Weights of a small GPT-style language model, trained from scratch on English Wikipedia: LayerNorm before each block, learned positions.
MLP neurons of a small language model. Each row is named by its layer, matrix (up: input weights; down: output weights) and neuron, and shows model dimensions 96-191. Each number is 128 + 24 x the weight over its row's rms, rounded and kept within 0 to 255. Numbers have three digits each.
After each neuron's rows, "fires before" lists the tokens most often just after its 100 highest values on Wikipedia text that the model never trained on; "fires on" lists the tokens most often at its 100 highest values on Wikipedia text that the model never trained on.

L5.up821:138142151124144108117086156112081148181146148131150111142139109106117177149152123123113156124162110140123094131131125112136113142162110193146101074083116083119065112102111117081115154095118157103132162162087124132105141141133129117112143144128122107096162158131102112092142134154149152115
L5.down821:132156121147099142126188107109139130131158152120200115158120130100096120074095139118150114139161100117128113150123124149065135136107137165085178127137123123154149128160116107126156125139120068148101100105155104129118099131158127083115151144124131117123150108132143145159132118105144078134
fires before: "er", "le", "d", "ing", "s"
fires on: "th", "l", "r"

L5.up684:123121109136131092113125154061145147102118127113179122159102174122081151118119111102172174142181126180130108080126081086156139130121130108156167080107132141138143091163113167148118182090125123101134128180100140100135130120100118154127101155107137127137130139166133123116078160119121154169
L5.down684:160153144102113142114104093145098118181184130136124081139093150097153138116077093110127136126108129118125154148124161102133133079130152161090145149101136102103165104149120134124134149137146171130105120112153150141100148137079137095120124097135133109149137129153137136146152103113137138138
fires before: "|", "-", "\n", "able", " "
fires on: "\n", "il"

L6.up370:165103090136113181155109136108110170152142120128130133144147152109115111147081126122143193104119116142136116060125177112094127133134158148131138111108128122112102118127127156081109186105153162098129172181168067130121128112168147110160128113116112142104128145168116147126126166105166111128
L6.down370:167161156120146125137108119122180118144108098102065120124137136100152116111131087145110128198167116171142147141151172091124078132144111148115120117109129167125127110116146142165130136110162144126118139128122093114143125102145125125131140139107130154145122148089103122096096140138121158123
fires before: "ed", "ion", "ing", "ure", " in", "."
fires on: "s", "in", "is", "e", "pt", "lin"

L6.up335:118138136096125135110112142118080146129136131115150170137117110130112146135133150117141133138121171135119118116129113096129127111104135149122125144105121135143109104162130147113101152141098148073157099145113095124140092084183165117134122153087137131092145144164121123119099162128115161145
L6.down335:146096119128152138045148120154149109131163136118078134117118129177131155159119143126086113140104147091157123095104116148138124181147142121117136103138135175143160148095095111113122129119150152146119136072122159136165134141095167098137136119174119133134107190138114110121127085076149148146
fires before: "s", "\n", ":", "ball"
fires on: "'", "ing", "t", "les", "r", "("

L6.up639:098138116116131198138089133106121161170180094125133176139094119146116129139144084116118133100112133126089124097119139117097144140119139112172109141110148125092112132175153130117107108117108120134156131146097076176139146112138114124134147186107137138134143131119100073136147122131123094115
L6.down639:109097120098108155107102115137095127133169147124147143150110163123137158126099160101126117142141149115126126128114152101127098108143146116123104155104104158092081087100128110137141112185146146115114144062154117164131163151155159113091115154108138161120118074134127131135106181129130119139
fires before: "y", "ic", "ra"
fires on: "if", "-", "c", "tro", "w", "ur"

L5.up434:161101102149122078132116147100096097149115096160125119138157079151119142117077160136100114140126156127159103109162112175142122123165101102107149126128109165165122090156109124156104148134095138123134159096105113111102155133132141173170127137152106133131120131145122104108161147099145143148
L5.down434:142140096072125157120169115153141086116082123138112147135111135107100147132137114147119111126110170138141055136125126130142140169135156105178133102148122104142131143095142155148133120127138115139138159090115124140121109179116112168106085133116172123161135147123093071134170100142086113077
fires before: "-", ":", "\n", "P", "S", "="
fires on: "\n", "ite", "I"

L5.up836:112123105070110132137117106135139164157103176128098138155137131160124150155106160175160133096137124130149063144140091095147140115110113069173122159184104158129118124088094125124160123088111102151114070132144128149100144111131164170140141140128139082114165127137115143154163145120152133127
L5.down836:095121111145068085131131164131155093140103096059110132131137133132119148107149172142164151125117121169091127139122167145149132088171133111115162124095161114092163123136113134136086089158155097098108104133147156124141172158130123140166122107163122160135133143146144123094128132105171110103
fires before: ")", " |", ".", "−", " ", " ("
fires on: "0", " (", " (1", "5", "6"

L5.up774:117110139116110164104128136087084158114116117145152146177104160100091124124169120115167132112119144140085109118060135198150130144086109157137112173126111113100105130114133153140139124133130156110130110131122150159145126126118150155155183124132127162095164109158121105135125116140128116115
L5.down774:148107145189147110125173119118096118131128115136124088140142119144131144133100155075182123095176143135120122092103114106129119129121142110093093137130170109144141188108127142148171134113121133119176160161101132148157120130139098099120122120088125163146067103134141097137089112147119135159
fires before: "\n", " The", "s", "ster"
fires on: "\n", "\"", " ma", "m"

L6.up591:131147126110111135121128124106111129107117162124105098112141111119152134114151129112116154122130099099137092137144128129101139120124124123147125139147104111078141145095096114160080177147139142102127155138061161095134110138110143085126161164133145138124127173153184128092131094132165096137
L6.down591:127083131140142171125136149121100147108149086136093132089165165123105154147146117100110113096101130123164163142147158124109161145118156119166147096139149116103095109087155093135165127111110117128108121129144115087138121164155159129090143118119137131130135098132118126137173075128111154145
fires before: "-", "ed", "ult", "z", "ul", "ist"
fires on: "-", "s", "d", "al", "ed", "g"

L6.up49:139153090123119092104127145086118114086179169103130101122145106102156151103157107091142135134141112074154133091110122113093134131129131132145114076145081143115097119094135135120093119121172161140137123174151095100123162114088103112172168169129138116127109161165135137137087149107120142149
L6.down49:163177156101123168167142096140110106091115139103127102122171131156121117085107115104163126155114135146112118107101144084141148127133158145143120083119164137137141126152091114122115112142150113140106125120155127107155125163115144119114138135143141113133133137137200128128108119144142104122
fires before: "-", "|", "ed", "ult", " |"
fires on: "-", "s", "ed", "c", "\n", "ci"

L5.up586:136092131143128116104115114142117154153130144089149099138129143154152146130120145131082174109114124121094108172146126104159126119131153147130144140136117139148140153109119122079130162106118123091163174158107125152145147112135119088129167104142099116076133169113169106110124111110108161100
L5.down586:165155150125112133109158076111121169133102116132142141149166109106115105110143131085114113167132117099135159189143174096126140150107128138150105087084139062162124119151130147132113166094141091131133123122126098161137115127139146173168152132109117132128101130160149145143096140092137106114
fires before: "le", "er", "ve", "ot", "und", "on"
fires on: "th", "o", "le", "bo", "me"

L5.up690:111170135104097143130091165122120120107173155148143132156138106113097137131188170115143107069109142143086147112101100150058128152130139110126130118126136129116114080106100123148149173124129167112157145128112102105143143092113100100105161159115110137088091114104134095100132141126155134119
L5.down690:126105119095160139107096148160155117142077140108152110115093123110127179099118073132138128137119103147112094083147128128152132124140127100124104109109123109134110143098143115169148103115122120147143134118093175143110149127155121144164150119107152119134129086129112109157121147110171127129
fires before: " as", "ly", "r", "ive"
fires on: " known", " well", "emb", "ist", "spect"

L6.up468:105156095091158144103087121075121143117124139136156118155128113167140103130142113126155161127134096113126113180113140151140121122100085120176152123093145136132162131143149082096115133109101116140164154180123107130153092113122128126146117161107113091102167107163130121105111152108077147151
L6.down468:121152179145142077164166147175130127096115098088106107108085150108149141140140128145121098133077113112122151125120133115139106114143152091111126144089149124146102091126142138151105126154096147105152075098179171158129132143125133123134172137101159133113166135134159127136140087080139135129
fires before: "\n", "al", "ated", " ", "et"
fires on: " =", "ci", "ian", "-"

L5.up501:080148127107059169115140094094104145118162127120137153161132102102123140148120147148160162136109138127143109157156158114142144122110092158164132101156113137121104113084112124122090145087149110127155093167112160143150113122099139103167126112133094152135147104158126128112138149114144117118
L5.down501:100115116131118113098143137141127129144149128095138109086114120119144133091137115149128121158134104186118125107127115061082101095112186163169165141151136127134135117154152155141105137164111109123124108121111147141085151184113158152127148137106118130107146125089142128129152121126110129181
fires before: " |", ")", ",", ".", " ("
fires on: "8", "7", "6", "4", "3", "2"

L5.up360:105142121119120174105135114091130122117102144106096128142087138139103130108091096107142117167135122128098128093131072118127142151083130103124116088130090095146118115168107154115119117132070164113168158144133160105118108143144119140127112178135119141123148154156169064116125130102164115128
L5.down360:165115120108140091138114132095159167117131107103143082127123116092188115132119133098138108148110137114099106127157115133150103087141123143124136135115166171138175150146112119103133160159139156151128131136128194150111159115101099114153110092125121102129140095138121161141190105096119140132
fires before: "s", " in", "st"
fires on: "'", "p", "re", "ed", "w", "ive"

L5.up807:058146129117089163130115174122171143154098125156121189145107174112139133105147160115146106118138122135111112124130124110140114121139136122180113157151135118100156120139168137176125113122079112110167148100161104161117093113140091161150132136112139144158143130101104117122111155078134137144
L5.down807:121131146143118171130140147135137128176080184048117182127151089126149154087099165115163125101167096118139144119110138148155131198140111164128143138105131146123142116146123130114069125109113146134095111088151162116130162139116148119098140140132116148130130147125110085161132106171124079128
fires before: "s", ".", "or", " station"
fires on: "ic", "w", "way", "'", "C", "S"

L6.up766:159143139084086098067142130090138133142120113152117126127126112175137148104137150119148132147137151149143129141087149104148118147174134140112099096156117137136098094126122079154113123119131109105137149120140122144152122115118137116139128162059161145124170107155132130099103133078146117144
L6.down766:123124122122122138087112125127137133121119122124139140121122141140122129131128116134136128129133137128139123132137133107116138124108135117124133131110126141130122136121125138114137119152142116125130140120125118131136137127139145128123119143089135133106123128132134117133108133137144143124
fires before: "\n", "The", "-", "A", "==="
fires on: "\n", " ", "p"

L5.up461:136101075160112191134114113100118131121117157098143090156101134127099126175145091105176146151121146136119117138144144141130165137090143171163120123112161110104155135141161123124110148127094155151187109130112168117168145086083123120123131155140122116126144118127120100124132134136139105160
L5.down461:150157166122113155147148101111127136107106118102132061180087141137129142134101132127168129133084123144132132148154137129113160138097149120124148137087167108142147104150115113135131106140112133115138120090148183102119182147070112112117123142093138125161129150127137106148148128097096160145
fires before: "\n", "|", " ", " 1"
fires on: " |", "\n", "==="

L6.up503:121117106083077112095100132095096144116179183144139122135181121118144171112160086141134162102135122138142057113142118105111132151092123092148147090114107113115101094138130162099115141102115127125132134159113115127154131145141171131160105117143122128149134182152142129130113142109113142111
L6.down503:166132112155165107173146109122121121089071135164154100125110100100116131138129193110148117114136070117118119137158135109139140113138159157123123119144124108124083154121113084123106137172140201118125113135167117161109108143093145130099090160156155113130090128122134131085094116112160121086
fires before: "s", "ing", "d", "on", " in", "t"
fires on: "s", "ed", "in", "ur", "am", "or"

L6.up718:141086104143105162112115117083085142091145118124082130155176127122120121173128117110161111127123161131106115145114125147099106118137089156108124122160130110116123108109148122150124097130105127070168131134142120128136124109112130108148160116166188172066123135185154082100128171128091109128
L6.down718:112128102165150139090126143127118156113176105135170117147144163139104130137149112111147111136148120133107131181152115068125128141143135141123106133125146076142108103101085074133158123171125110107126132135122136108157148162123123119121098125138125173139110101134173121139083129143096132120
fires before: "\n", " The", " He", " In", " A"
fires on: ".", "\"", ")."

L6.up349:168134107079069110080144133125089154114156118161116118154121118160108130126161135126141117133116154133144136158124153105153139131160142137117109115143108115137091103140116091144140121134095107113130137129136124143167119126130136105114136183087159176097139121176143117096125130119147125137
L6.down349:122133114130123132072120139125131138129141124117132132124140135119138135138131129118129131136135134133127126148137123119120124126136133123127130131123133111125117130127131099136124132146135119121130132133118126128145124127131123126130116141088132127127126120128150125134119129134134133130
fires before: "\n", " The", "==", " He", " In", " It"
fires on: ".", "\n", ")."

L6.up495:154153145106082101105138149096138123076105161149081097119115183121165105132129123136147185171155139128130119087118127141142115129100099165128122116140095109149125103158115141181148165115149136124132102173129088132127092120106140134164106132107127138119113191161139161093113108109112133142
L6.down495:125123143135132115128173150101163135106138118151092152109083106103092111134125089134103084153120116135146139110110150167143118132091194125128131131091139173168151080111135145127155124121141157151118100182135102098125115148136131132124175121125120120135124096140117130119130109139105147148
fires before: "al", "et", "f", "ally"
fires on: "ci", "y", "c", "er"

L5.up456:130151118107128175110113133102126121100165140180127121138100161123126127163103109118135162155166134129112096150146107186134127170137076148149161111102145155097134106166122130110122172096133124097162120123095136135136173163154153132107134182117119099125108154147126117121182122150133155129
L5.down456:118161114131116132124097163128142127067118115170129089138118118090132142152126137157170131148156150104156120137109130172147140157117105137149125133132119113102157101103114119141128146153114133101157148120077174136123130166097112130129125128123119159096056103155100102141110139129092118142
fires before: "-", "\n"
fires on: "\n", ";"